{"n_layer": 8, "d_model": 384, "n_head": 9, "n_kv_head": 9, "head_dim": 64, "d_mlp": 1536, "vocab_size": 8192, "activation": "swiglu", "norm": "rmsnorm", "norm_place": "pre", "norm_eps": 1e-05, "positions": "rope", "rope_base": 10000.0, "rope_fraction": 1.0, "qk_norm": false, "attn_scale": 0.125, "bias": "none", "tie_embeddings": false, "parallel_block": false, "init": "normal", "init_std_qkv": 0.0265, "init_std_o": 0.0216, "init_std_up": 0.0265, "init_std_down": 0.0133, "init_mimetic": 0.7, "optimizer": "adamw", "lr": 0.000565, "beta1": 0.9, "beta2": 0.98, "weight_decay": 0.28, "lr_head": 0.00251, "warmup_steps": 440, "schedule": "wsd", "decay_fraction": 0.335, "decay_shape": "linear", "final_lr_fraction": 0.0, "batch_tokens": [16384, 32768, 65536], "seq_len": 512, "doc_mask": false, "train_tokens": 351000000, "steps": 10873, "dataset": "wikipedia_en"}
MLP neurons of a small language model. Each row is named by its layer, matrix (gate and up: input weights) and neuron, and shows model dimensions 128-255. Each number is 50 + 12 x the weight over its row's rms, rounded and kept within 0 to 99. A neuron's up and down rows have the sign that makes its largest values positive.
After each neuron's rows, "fires on" lists the tokens most often at its 100 highest values on Wikipedia text that the model never trained on.

L2.gate1391:33 40 51 64 38 52 50 37 53 44 21 30 55 54 54 53 43 49 60 68 64 56 51 62 62 39 46 44 39 74 31 34 41 40 38 36 69 48 50 37 54 54 56 34 45 35 41 62 42 61 36 69 33 46 43 41 47 46 45 45 44 61 45 46 42 53 64 67 55 41 58 53 49 59 75 46 46 41 43 40 51 52 28 37 56 57 78 54 25 48 57 72 48 51 50 36 61 29 47 38 57 43 31 43 54 42 40 57 60 78 49 71 43 49 60 90 41 38 63 56 46 50 66 63 55 53 61 73
L2.up1391:65 56 45 74 49 57 40 44 36 62 87 54 54 46 80 70 35 73 41 54 58 49 31 75 63 41 39 52 45 49 79 59 46 41 37 59 51 56 58 60 57 53 56 80 46 50 49 43 42 31 55 45 51 51 17 55 69 73 32 53 67 35 59 28 82 47 42 59 64 41 61 48 33 61 48 47 36 46 47 52 52 39 55 54 63 56 37 51 39 68 31 70 30 51 66 43 55 48 43 57 73 44 55 54 49 64 52 75 46 41 73 72 48 64 51 37 44 69 74 55 66 50 50 80 65 77 56 39
fires on: "0", " from", "an", "ar", "m", "í"

L2.gate477:55 37 50 75 57 63 46 35 52 59 56 52 58 23 85 56 63 70 23 80 43 56 40 38 56 71 55 70 54 50 40 50 63 36 40 56 63 42 45 46 56 51 51 75 65 60 33 51 50 34 70 27 64 43 58 25 32 34 61 38 48 35 23 57 50 71 55 46 66 51 30 67 37 38 53 48 43 56 49 32 68 39 51 54 53 59 55 42 60 47 35 57 36 48 55 60 47 54 29 50 39 44 40 69 55 54 45 27 77 68 65 51 67 46 46 49 49 60 39 47 51 39 32 71 45 55 44 51
L2.up477:38 55 48 45 49 35 41 62 59 58 29 71 20 73 57 65 55 59 59 47 53 33 51 41 45 40 60 79 69 37 35 51 35 40 48 39 50 62 45 66 43 22 47 57 37 48 43 71 62 56 46 37 66 35 50 42 36 57 53 41 38 55 48 66 55 52 41 63 43 37 76 58 57 54 64 53 53 46 51 56 58 29 68 64 23 54 26 71 58 45 61 60 45 64 42 56 39 68 39 08 39 55 68 37 52 38 53 26 57 43 32 40 65 37 57 60 53 54 76 61 51 58 43 54 35 67 41 47
fires on: "p", "y", "ing", "an", "ated", "ag"

L2.gate64:55 37 41 41 31 54 32 50 37 61 47 40 44 54 48 45 43 39 40 43 44 31 53 65 55 42 36 61 33 37 45 30 62 60 63 57 77 49 37 48 43 48 31 52 40 56 54 45 40 24 55 66 56 53 52 57 35 39 62 62 32 57 54 35 48 38 52 37 47 51 63 35 52 36 57 40 63 48 49 43 57 63 69 64 71 47 53 67 36 61 44 52 76 51 39 55 69 35 48 50 48 63 58 49 34 31 49 40 30 60 54 65 41 55 59 38 63 50 40 52 57 57 48 62 44 50 49 46
L2.up64:52 64 53 51 56 60 48 47 74 38 45 53 45 58 47 60 44 54 52 59 55 56 35 48 51 60 54 54 72 63 60 21 71 49 52 67 40 73 73 35 67 41 62 23 58 39 39 48 74 49 60 62 49 56 40 46 53 13 50 38 58 46 70 53 60 56 40 41 58 38 42 58 57 61 33 59 66 48 52 43 48 42 38 56 61 59 54 63 39 50 36 59 45 21 51 42 39 62 39 56 49 50 58 40 69 51 29 47 54 42 47 50 55 45 62 72 29 25 42 37 51 48 56 49 54 53 53 51
fires on: ";", ":"

L2.gate238:42 57 54 48 65 43 58 59 40 48 57 26 49 44 63 61 65 55 55 72 62 52 48 51 43 52 51 36 58 53 48 47 41 41 43 62 74 54 74 36 37 48 61 43 50 50 51 48 60 50 23 19 53 66 49 66 54 55 57 40 69 53 48 52 28 77 75 42 56 56 51 45 60 48 39 53 32 51 38 52 40 53 74 68 35 46 53 42 48 42 63 61 38 74 60 54 55 41 58 48 45 62 48 60 33 33 17 48 72 62 70 51 68 34 51 41 69 79 30 48 48 50 59 42 64 63 41 40
L2.up238:68 48 61 43 52 50 69 39 55 47 67 30 59 42 43 64 65 62 40 63 56 57 71 62 59 46 57 49 32 59 44 39 81 59 42 43 57 49 58 38 57 58 45 67 44 50 48 38 65 60 59 44 24 29 60 54 68 60 39 43 55 61 46 48 35 63 39 25 62 47 21 51 44 56 47 32 38 37 53 41 34 47 51 72 51 44 73 42 34 55 52 52 51 64 43 43 47 72 46 35 31 57 57 45 40 40 36 49 51 54 53 58 53 21 65 62 47 65 57 60 48 47 41 68 60 75 59 46
fires on: " to", " ", "C", "15", "-c", "Pl"

L2.gate867:49 57 33 59 65 38 38 48 41 70 29 51 68 64 53 34 43 32 53 48 49 51 41 50 54 43 59 49 47 52 41 56 51 63 69 61 38 55 55 40 29 62 44 49 43 47 61 37 40 28 54 45 59 45 53 45 78 37 47 51 39 34 45 58 44 68 55 54 60 53 57 66 26 50 55 39 46 27 55 54 46 28 51 50 71 63 59 54 50 49 42 30 49 46 49 38 54 52 58 60 62 50 58 40 58 53 35 70 58 51 27 70 49 37 35 50 58 40 53 64 62 49 43 46 45 71 48 52
L2.up867:36 48 55 68 41 56 36 31 66 51 55 68 41 49 67 77 31 52 40 54 72 63 59 64 68 53 61 39 36 62 56 58 59 44 37 30 39 42 35 56 46 30 48 63 75 52 53 51 50 72 39 59 34 54 39 49 49 45 17 56 59 39 47 59 53 53 33 46 23 45 55 47 53 33 29 29 66 51 58 42 62 40 38 46 53 42 78 50 58 57 46 61 30 40 51 25 59 55 65 74 35 50 43 38 55 61 42 51 41 65 62 49 49 57 58 50 33 71 61 36 73 71 49 57 53 62 68 58
fires on: "ar", "ations", "ig", "an", "a"

L2.gate237:71 28 44 53 30 47 42 69 48 37 54 51 54 68 57 60 54 57 41 39 43 49 61 72 68 50 47 63 52 66 60 51 61 44 31 55 46 45 34 61 27 39 43 64 43 36 52 47 52 29 74 47 70 49 46 47 52 37 47 61 47 58 51 27 47 49 66 46 51 75 51 56 55 61 49 35 44 45 42 75 52 70 57 59 43 50 58 73 39 28 63 57 79 50 44 60 45 58 48 46 68 32 50 33 59 53 59 35 54 32 57 69 52 55 60 44 38 29 49 41 56 52 43 46 46 58 52 73
L2.up237:45 62 58 21 51 64 47 26 43 46 35 79 54 50 24 71 35 41 57 43 51 26 50 50 41 55 60 47 51 44 31 36 64 56 52 44 48 52 62 38 52 63 62 32 65 49 33 57 53 52 49 80 42 56 53 63 52 46 34 69 57 60 48 39 65 46 37 57 59 19 35 45 43 55 53 53 67 76 63 50 59 49 62 69 43 66 57 58 50 46 56 37 61 64 39 35 65 47 22 27 56 66 58 36 59 48 34 28 36 20 40 55 40 49 77 51 42 46 39 40 57 62 57 73 39 74 52 60
fires on: ";"

L2.gate863:51 31 47 54 60 75 37 74 64 16 57 44 55 61 60 59 42 43 53 31 42 57 41 53 45 28 44 67 58 34 45 36 53 51 55 51 41 59 50 50 44 52 53 70 64 59 60 35 34 45 40 34 59 82 72 44 41 37 46 56 62 52 39 54 46 46 30 29 44 44 38 47 47 42 54 62 34 70 54 19 52 46 50 33 42 52 54 53 45 16 51 59 41 65 23 61 57 45 28 50 45 49 54 60 44 38 47 09 40 57 52 49 60 55 40 53 41 42 46 43 61 22 39 52 51 53 38 70
L2.up863:38 36 64 61 28 55 54 61 67 56 57 48 63 47 65 50 74 19 51 58 52 61 62 37 49 60 63 68 46 46 43 84 40 29 35 34 68 75 60 43 38 66 39 38 45 48 50 42 64 38 34 42 50 65 47 42 57 42 54 40 39 45 69 48 22 22 45 42 56 53 55 54 28 33 66 45 45 41 63 55 47 32 59 49 57 59 54 53 49 39 33 70 34 55 24 28 59 59 33 43 69 42 76 49 32 49 42 48 18 59 40 48 45 43 63 33 40 51 61 52 44 67 68 66 65 61 34 85
fires on: "ag", "í", " Tom", "ak", "y", "en"

L2.gate618:49 36 44 50 33 41 48 55 44 46 49 57 42 57 34 33 60 85 69 73 46 72 55 43 49 60 44 54 43 46 54 44 48 56 52 38 72 44 45 48 73 39 47 88 50 44 29 53 62 48 50 70 57 49 49 78 45 61 48 51 65 60 73 17 47 63 74 41 45 41 65 68 57 58 80 57 52 43 44 64 35 51 45 57 43 74 58 56 58 57 49 71 48 41 38 74 41 54 60 56 57 69 47 42 50 27 58 69 40 46 51 65 47 53 55 37 39 56 57 50 65 54 36 34 30 41 68 33
L2.up618:31 57 57 62 58 46 36 56 65 81 45 48 33 46 35 73 21 58 40 55 31 59 64 46 60 44 43 46 57 39 62 58 49 51 40 32 45 52 53 41 38 55 60 36 41 31 39 44 53 42 48 65 24 47 38 40 44 41 59 59 35 39 47 54 31 47 43 55 60 76 48 48 46 52 66 51 38 55 38 41 51 52 31 47 68 56 53 58 74 63 43 41 49 70 57 53 57 57 50 52 51 53 48 57 66 61 71 50 56 57 43 45 61 49 54 31 39 31 81 77 62 64 36 61 56 45 55 55
fires on: ".", "0", "\n\n", "00", "53"

L2.gate1090:58 57 62 56 53 52 41 57 34 72 20 37 47 29 72 51 58 49 54 58 64 36 54 49 72 43 45 52 28 46 58 32 44 44 48 54 34 34 39 39 58 60 49 22 70 28 67 57 40 54 43 46 41 38 51 56 46 43 57 35 44 60 49 61 47 50 69 25 44 38 58 33 42 51 74 33 50 49 30 39 47 60 56 55 59 45 56 37 46 38 57 58 45 47 60 58 50 46 39 69 56 50 69 55 28 51 46 75 68 19 47 63 54 43 29 44 54 47 34 48 32 59 62 32 49 62 59 48
L2.up1090:63 26 57 42 46 43 41 42 69 61 47 53 35 40 53 60 63 64 65 78 55 35 65 64 37 58 33 51 43 32 54 38 62 45 51 58 41 70 53 53 63 50 51 66 49 76 52 58 44 45 54 34 24 43 25 43 54 48 32 34 48 53 32 56 63 33 21 48 31 57 70 53 49 50 42 47 65 46 57 58 41 78 74 47 43 40 52 51 21 51 40 54 38 53 63 50 51 53 52 67 30 57 62 58 58 46 51 59 67 57 65 64 38 53 64 43 41 51 45 15 49 42 35 46 64 48 61 62
fires on: "a", "an", "ur", "ism", "ous"

L2.gate845:57 42 46 66 59 59 47 33 56 55 30 51 52 56 45 46 57 32 57 46 31 44 60 56 43 64 48 38 73 59 52 41 70 49 36 61 44 60 57 52 45 49 82 63 72 37 34 46 63 58 46 46 48 45 57 42 47 34 55 35 40 37 31 60 59 38 53 41 60 49 51 56 62 37 44 67 60 64 40 38 61 45 30 72 45 56 59 29 28 53 45 70 44 54 68 56 44 51 38 57 45 49 50 66 50 35 51 49 77 48 34 57 44 47 47 71 70 61 22 37 36 57 62 58 41 50 39 59
L2.up845:51 30 58 56 57 59 55 49 53 67 53 54 59 44 36 43 43 71 57 55 72 54 51 39 65 60 53 54 56 44 55 43 67 49 62 61 57 34 56 58 48 58 72 49 40 33 40 59 52 56 44 47 49 25 67 48 75 63 65 31 45 56 47 32 67 76 54 45 48 38 39 56 73 41 35 64 74 41 36 62 22 43 56 53 50 43 49 41 42 52 33 58 52 46 65 51 51 40 55 71 34 56 31 59 55 57 42 45 60 42 59 70 52 45 75 43 55 64 55 34 58 46 51 62 60 40 38 47
fires on: "or", " |", "ur", "ic", "and"

L2.gate410:54 35 38 34 52 59 54 73 18 63 39 54 65 42 60 23 60 28 19 47 47 50 33 54 46 54 55 45 45 51 46 41 70 60 37 53 38 52 23 44 52 59 42 69 48 44 50 42 38 31 42 47 55 49 38 32 39 75 54 38 50 47 53 69 31 51 53 37 46 53 57 50 62 26 33 56 54 39 52 42 44 56 55 41 62 46 46 31 53 56 62 39 35 69 29 52 40 36 66 60 26 83 62 47 59 50 40 57 53 46 36 43 55 46 39 68 72 67 52 49 49 66 56 28 48 54 50 50
L2.up410:43 46 62 43 58 80 62 59 56 64 56 51 41 27 59 56 57 49 57 70 51 50 45 54 38 26 52 48 28 43 59 53 58 51 40 60 56 52 42 47 40 37 56 36 66 45 56 44 25 50 55 54 36 51 52 46 50 41 51 46 34 67 54 55 70 47 30 54 41 42 41 72 59 60 33 60 68 58 42 60 32 64 77 31 56 39 42 26 23 39 69 55 45 40 70 48 55 43 68 62 44 36 38 53 64 67 63 60 54 59 33 57 62 29 48 39 62 38 52 36 59 57 43 54 57 50 63 52
fires on: ":", " "

L2.gate1357:61 62 61 43 51 57 47 53 39 68 54 50 49 53 59 37 56 63 54 60 60 73 42 56 46 68 63 37 48 45 33 42 29 65 53 49 47 42 53 42 64 42 65 58 47 54 57 46 43 46 46 68 48 62 64 37 40 52 56 44 54 54 44 50 39 49 54 48 41 62 48 58 53 30 42 31 56 31 44 48 55 40 64 40 80 57 72 49 45 54 29 45 36 65 61 52 35 68 86 63 60 75 37 52 72 56 60 39 54 58 78 41 55 50 42 48 53 42 58 44 52 60 54 29 50 40 44 45
L2.up1357:54 54 61 61 43 43 38 41 73 61 49 51 56 47 48 53 46 34 50 82 66 49 50 65 31 40 50 39 21 61 34 31 56 43 64 53 57 55 48 32 47 39 42 51 46 42 45 33 61 49 52 79 54 45 69 46 27 56 51 47 41 64 52 36 52 47 51 41 37 55 77 52 58 61 46 44 60 56 40 61 84 30 56 35 62 63 56 68 58 67 27 39 58 43 62 57 57 52 51 54 53 57 36 38 55 39 32 55 32 56 61 42 45 69 60 42 48 51 50 55 62 68 33 73 59 42 53 41
fires on: "1", "ix", "ay", "ases", "ut", " child"

L2.gate312:37 47 45 64 47 60 57 62 49 63 20 47 46 56 52 43 63 64 52 41 57 56 54 61 52 56 41 61 61 71 65 67 51 35 58 55 55 55 45 48 61 70 54 27 50 28 31 57 51 60 60 43 63 56 50 61 54 42 55 66 41 46 72 38 29 71 31 40 36 67 46 50 20 54 50 67 38 60 34 56 56 50 85 51 56 48 52 54 73 44 54 43 65 55 53 92 38 71 51 52 67 60 60 54 32 44 53 61 51 51 48 65 42 39 56 54 48 65 53 45 45 49 35 47 46 63 37 38
L2.up312:61 68 49 43 73 57 32 67 56 68 59 48 24 46 47 47 46 66 44 36 57 55 53 55 50 56 50 47 65 70 67 47 48 38 39 39 53 59 48 68 66 65 41 37 51 44 50 61 59 72 82 57 55 39 52 45 64 51 42 56 27 39 73 44 33 67 54 80 46 67 37 46 35 47 40 39 45 47 45 54 61 42 77 36 47 48 54 42 72 60 45 50 38 47 45 59 55 50 44 58 30 59 55 34 60 55 64 49 43 38 36 59 65 56 50 61 42 51 39 57 32 46 35 44 64 56 29 39
fires on: "H", " on", " East", " North", " in", " h"

L2.gate1059:54 35 43 61 35 38 43 42 67 56 27 41 38 51 41 63 36 59 70 64 24 49 57 51 69 47 42 68 53 51 29 29 43 44 68 38 74 54 65 43 46 46 44 49 67 36 46 45 59 48 39 81 43 49 55 51 69 56 43 59 65 56 45 41 60 67 46 64 44 56 39 63 64 53 28 31 50 43 61 52 38 44 67 49 41 53 80 55 19 57 57 56 66 23 29 57 49 54 31 71 59 59 50 60 74 54 58 35 57 52 43 48 56 51 65 52 51 30 50 42 23 44 53 59 65 59 61 72
L2.up1059:35 45 55 40 59 54 62 60 63 49 48 40 63 69 46 58 46 32 67 53 41 38 51 56 42 33 68 52 29 52 38 23 66 52 50 79 60 55 66 40 44 54 58 52 62 50 21 47 65 62 61 70 39 64 41 54 70 36 51 59 54 55 64 57 56 56 37 37 56 45 48 66 65 68 43 48 73 65 49 43 69 50 51 46 41 30 64 76 38 52 66 59 70 42 28 48 48 61 39 64 59 47 57 27 52 54 57 47 33 65 29 61 47 58 58 55 33 27 39 33 33 48 45 49 67 60 53 57
fires on: ":", " Do", " do", "c", " did", ";"

L2.gate1498:45 51 55 62 57 25 31 64 45 43 44 35 71 46 48 58 38 74 60 77 55 58 51 56 41 31 57 44 45 84 64 46 56 49 55 54 64 52 38 35 59 35 71 33 39 60 69 55 68 53 66 55 53 69 36 30 51 55 68 21 64 51 50 42 48 44 54 25 54 44 77 50 44 59 61 47 52 60 47 41 60 55 58 40 50 59 53 46 48 54 67 44 28 53 43 43 48 46 58 43 57 69 56 64 70 47 60 47 61 45 61 33 57 60 60 30 49 28 19 35 51 48 41 54 71 32 66 41
L2.up1498:40 29 62 32 33 57 40 75 34 64 31 37 53 48 44 46 43 59 30 47 24 70 74 43 43 45 55 59 64 46 56 59 41 66 56 67 43 53 58 27 61 52 52 51 51 74 55 49 63 34 44 44 50 49 47 57 47 38 83 46 42 44 47 36 59 45 67 46 52 60 77 45 53 57 64 67 50 32 41 48 44 46 80 56 56 47 47 78 51 47 34 33 41 60 58 51 42 69 52 47 73 45 41 89 66 65 75 59 61 48 53 44 43 63 53 39 46 32 48 24 40 48 48 36 58 41 66 66
fires on: ",", "or", "ill", "as"

L2.gate1436:53 56 48 52 39 33 37 53 58 48 29 46 51 36 33 69 46 40 46 41 79 66 47 40 34 54 47 52 54 40 75 45 51 39 66 59 51 63 49 32 35 56 73 38 49 58 35 31 63 27 45 63 52 49 54 56 61 48 52 56 48 48 59 33 39 48 47 52 59 51 41 67 49 45 54 67 53 52 63 54 39 59 14 61 36 58 56 61 31 59 30 61 49 30 60 60 53 51 37 54 44 56 63 65 49 36 39 63 45 59 68 47 51 39 41 40 51 68 41 55 61 62 72 43 39 53 56 66
L2.up1436:45 50 61 52 46 64 41 66 50 40 30 52 45 76 50 70 53 55 45 56 69 39 49 42 30 65 66 50 64 34 63 43 59 50 58 57 36 56 65 58 32 31 70 23 45 53 59 57 37 70 59 65 44 51 65 44 74 37 73 59 24 30 62 44 53 55 44 59 55 58 22 61 60 40 62 57 48 70 69 71 70 35 31 49 50 38 52 48 45 53 48 24 72 55 51 41 18 34 65 69 67 72 53 54 39 47 40 47 56 49 52 54 65 61 43 42 50 42 57 53 53 53 42 47 66 32 52 63
fires on: " ", "ic", "0"

L2.gate183:49 39 49 57 25 42 47 66 52 59 53 40 37 56 45 64 52 56 67 48 37 46 44 44 50 54 59 32 65 34 47 64 32 51 64 67 35 44 46 57 63 31 47 33 54 67 58 56 59 37 40 67 48 51 59 47 56 62 51 37 50 56 55 46 59 64 52 23 61 47 57 82 47 66 41 41 32 46 47 36 48 81 63 27 44 40 63 61 48 45 43 70 52 32 43 48 33 41 78 33 58 54 49 57 50 42 39 54 77 41 50 57 46 52 44 47 60 31 65 50 61 63 62 56 47 55 41 47
L2.up183:38 32 44 49 49 59 48 33 39 60 51 60 55 61 46 58 53 38 54 70 33 38 53 49 51 49 47 33 59 51 34 41 47 58 43 42 41 51 25 44 51 44 52 61 48 41 37 49 46 35 34 57 51 29 41 59 61 46 62 54 57 45 51 42 68 37 36 31 40 59 55 42 58 60 42 31 29 42 37 84 66 61 55 57 29 56 42 40 53 64 43 60 59 64 34 43 17 52 52 50 28 58 54 73 55 64 31 63 34 41 50 55 43 56 39 45 78 30 45 66 57 73 54 44 65 54 31 40
fires on: " other", " different", "un", "an"

L2.gate890:49 49 67 56 54 31 46 62 36 62 63 57 55 47 59 57 48 55 47 45 46 41 36 49 58 57 44 64 50 58 50 30 43 43 40 37 46 51 71 56 60 33 51 64 32 37 39 46 69 39 66 41 55 43 51 43 34 58 70 55 35 43 54 23 49 47 50 58 44 42 39 66 49 36 57 70 56 33 47 48 38 65 50 52 28 50 57 56 42 50 47 49 82 43 55 50 54 56 43 44 44 31 32 48 45 51 52 65 42 46 67 46 55 42 75 59 39 33 43 51 59 44 50 50 42 52 67 43
L2.up890:29 59 50 53 67 79 61 36 31 50 51 61 39 51 45 54 60 68 27 63 56 54 56 46 52 78 60 38 54 58 50 53 32 51 61 62 66 52 43 48 61 39 51 37 68 64 63 50 50 50 53 40 52 52 43 25 66 47 36 38 59 53 47 53 39 66 47 45 44 39 46 34 59 67 45 41 46 45 31 40 82 51 40 54 48 63 45 51 68 76 43 47 47 64 46 38 66 56 53 41 34 62 53 55 64 42 53 43 49 36 53 46 46 60 66 35 68 52 39 42 63 61 57 57 59 68 36 57
fires on: ";", "\n", "53", ")\n"

L2.gate726:39 47 47 46 62 50 71 56 53 52 65 63 79 67 55 61 39 54 55 53 36 39 46 52 40 46 43 57 64 61 63 35 64 41 45 59 43 71 33 56 30 63 43 55 43 54 38 31 57 47 43 66 50 56 36 71 55 58 43 69 34 58 65 51 55 62 58 42 46 55 42 44 67 55 40 64 53 72 62 65 67 34 44 37 22 36 34 50 24 40 62 45 48 57 72 39 55 48 73 55 43 55 50 79 47 49 44 35 49 27 28 45 40 50 35 48 68 79 33 40 48 58 65 44 63 51 63 56
L2.up726:46 32 45 45 35 79 62 56 59 58 48 50 44 43 40 64 54 27 38 16 75 44 53 52 45 42 33 56 57 47 45 42 59 70 44 38 42 71 53 49 33 81 51 23 44 37 63 38 47 46 62 56 39 37 48 56 54 57 50 53 19 41 72 71 46 58 62 59 57 63 54 74 71 35 48 40 39 50 60 42 45 51 52 32 44 57 52 78 43 48 47 55 63 45 37 42 59 39 54 46 65 30 49 28 42 49 37 40 58 43 47 41 58 20 48 58 36 42 61 47 55 64 44 44 48 55 40 41
fires on: "0", "7", "4"

L2.gate1488:62 61 37 26 41 60 55 56 46 53 51 35 57 40 78 51 68 63 36 54 36 50 46 74 60 47 57 43 60 67 76 20 48 42 62 59 49 48 38 47 57 44 36 50 36 29 67 43 58 28 49 55 56 45 60 47 53 76 55 38 58 32 45 32 50 49 34 68 68 53 49 48 57 48 49 42 70 61 29 59 66 66 50 51 49 29 62 37 56 33 60 72 51 45 49 57 39 59 72 55 38 60 65 53 43 40 34 64 55 64 59 56 52 29 48 39 26 53 43 45 46 46 27 34 54 51 48 58
L2.up1488:42 35 45 51 42 17 50 35 99 60 67 59 74 39 64 31 64 65 35 31 59 62 55 57 61 45 57 59 43 51 38 31 58 62 64 49 71 42 43 43 54 16 55 57 57 47 53 61 62 61 49 44 48 54 59 47 56 59 31 70 53 65 38 46 78 43 65 40 52 47 53 39 43 59 69 51 50 52 66 55 63 22 41 54 64 51 58 42 39 47 54 40 55 34 43 43 27 35 70 48 54 53 37 39 55 46 47 48 46 38 70 50 62 56 40 59 42 46 51 80 63 46 40 55 42 58 54 52
fires on: " ", "20"

L2.gate1483:63 59 70 55 66 42 56 56 64 51 42 41 54 38 64 62 71 63 44 29 54 51 44 54 51 48 57 55 53 56 51 68 41 44 48 41 46 47 49 54 63 25 56 52 55 61 48 51 31 49 52 51 37 50 53 79 61 62 51 26 48 46 70 50 52 39 37 54 76 39 63 59 43 49 38 65 59 37 41 48 75 49 39 52 49 45 38 37 58 35 48 39 43 49 48 58 61 58 50 41 49 60 56 55 32 50 42 51 62 47 48 40 39 53 36 53 64 73 39 37 56 43 62 22 50 40 61 50
L2.up1483:43 63 62 60 63 72 58 42 42 70 72 43 55 24 65 59 60 61 52 49 60 49 49 50 34 44 70 64 44 48 43 54 62 32 66 30 51 58 28 43 47 47 60 61 51 57 70 68 31 57 52 44 48 44 51 32 66 62 38 58 45 48 50 47 41 39 58 48 60 64 02 19 57 30 45 47 58 50 50 29 31 44 48 32 54 24 19 43 50 64 63 43 29 39 46 68 44 59 23 43 50 38 49 54 49 42 56 53 52 21 37 46 51 41 31 34 37 63 61 48 76 49 39 59 60 27 37 43
fires on: "k", "m", "s", "id", "le"

L2.gate1471:58 42 47 48 59 40 49 35 37 50 57 52 50 54 53 41 41 50 64 55 54 43 51 59 36 35 42 52 49 54 31 57 38 30 61 35 69 54 57 38 54 55 65 53 65 51 46 40 76 66 63 47 63 47 50 79 28 38 62 61 55 37 86 41 48 54 42 53 55 54 60 36 58 19 49 36 69 55 46 69 52 50 56 55 56 67 35 47 44 74 54 47 42 51 87 57 33 68 52 69 36 54 64 52 43 53 62 47 56 32 45 52 37 27 53 38 57 46 49 49 33 65 37 48 51 70 54 63
L2.up1471:23 55 49 42 41 60 72 65 37 41 57 67 35 61 55 40 44 46 45 45 38 49 55 50 39 62 69 49 60 51 29 71 43 39 55 40 43 52 64 49 25 54 51 28 35 51 82 43 50 48 46 49 46 38 53 37 56 56 49 63 50 35 63 47 46 75 64 48 61 66 32 60 48 54 51 38 54 63 49 71 51 31 55 67 49 78 48 44 59 66 52 31 38 59 56 47 30 71 37 55 50 44 52 58 52 42 53 38 45 43 49 36 57 45 56 58 46 44 55 60 61 54 46 62 64 57 47 56
fires on: "ed", "ant", "ks", "'t", "re", "i"

L2.gate1372:29 43 67 52 44 67 48 53 48 43 61 42 46 47 49 58 45 56 54 53 68 46 50 72 56 58 60 43 41 29 47 42 54 67 77 43 61 72 48 36 30 41 29 60 64 60 65 62 51 48 34 62 36 46 39 70 72 49 34 59 34 55 52 62 63 44 71 49 51 63 40 51 51 41 43 40 39 21 51 51 38 46 59 46 70 40 48 67 53 42 60 63 45 38 41 53 57 33 41 46 72 39 70 48 53 60 55 37 53 61 49 53 54 30 50 68 36 46 75 55 51 50 49 34 38 45 73 31
L2.up1372:40 10 42 43 39 61 57 35 35 51 43 67 35 33 18 37 60 29 39 30 63 60 34 78 56 56 48 62 58 50 45 57 71 63 62 53 44 52 47 46 44 79 44 42 54 46 51 32 51 45 40 72 48 39 41 77 57 65 65 53 38 41 64 72 39 32 50 43 50 67 50 47 42 38 54 54 46 58 66 60 47 46 45 53 62 44 34 51 52 51 31 56 61 33 40 44 43 57 57 31 64 56 75 39 38 62 56 63 31 53 64 53 35 53 49 52 53 31 44 47 43 51 35 52 57 93 57 32
fires on: "ed", "ter", "ros", "land", "os", "op"

L2.gate1355:71 73 69 55 67 73 40 51 68 41 57 52 41 69 45 40 59 55 65 48 49 49 54 43 63 52 66 60 48 46 49 29 56 26 42 51 48 36 36 62 39 27 39 65 47 59 44 68 55 54 58 18 58 66 63 57 64 47 36 31 63 37 71 59 49 55 52 45 45 26 67 48 56 61 66 35 45 48 35 52 70 28 57 43 37 40 44 51 61 43 47 44 30 38 55 69 48 51 70 55 31 47 39 58 51 47 41 54 43 55 66 54 55 59 53 49 57 50 50 62 77 69 31 62 44 43 23 57
L2.up1355:61 43 40 52 67 57 49 26 46 67 63 35 44 56 47 66 42 65 47 44 70 44 38 56 35 49 47 46 51 43 52 41 56 53 45 53 42 48 64 51 46 53 52 63 66 49 48 50 64 21 46 65 48 51 51 50 56 56 34 53 32 54 69 53 66 35 46 46 58 60 61 44 48 42 46 21 46 59 40 52 57 38 33 57 57 44 61 47 65 29 73 47 52 15 50 41 58 55 53 29 46 49 50 38 35 27 33 50 49 57 51 61 69 37 52 46 29 75 17 66 73 47 57 56 58 39 35 41
fires on: "s", "ent", "k"

L2.gate532:39 41 52 53 49 69 57 51 53 50 18 47 49 47 61 31 54 53 68 76 39 53 56 59 47 59 59 54 22 47 46 49 42 56 55 40 59 47 52 64 59 63 36 46 58 33 55 63 56 19 44 32 53 42 47 64 55 48 49 45 64 43 52 40 40 57 52 50 42 58 68 43 37 54 55 64 60 44 28 67 44 44 55 55 54 59 58 62 39 33 54 26 64 15 51 35 63 58 62 54 57 47 58 69 43 42 24 61 59 46 34 54 28 45 53 55 52 53 69 38 49 47 28 37 27 44 47 49
L2.up532:38 48 26 43 55 50 58 55 46 34 44 54 48 52 53 52 46 42 49 54 57 55 44 48 39 18 71 57 55 53 50 48 34 29 50 34 50 54 37 56 77 58 57 45 43 43 49 42 45 51 43 38 50 42 62 56 80 60 20 72 50 47 47 76 31 47 69 41 58 48 32 45 52 56 57 32 70 43 37 48 56 62 53 78 23 51 39 43 53 48 54 44 38 52 41 51 60 33 47 56 46 41 62 50 37 41 44 58 43 64 37 44 44 39 43 58 53 59 69 48 38 35 41 29 54 57 47 63
fires on: "ent", "orm", " part", " rest", " fact", "ign"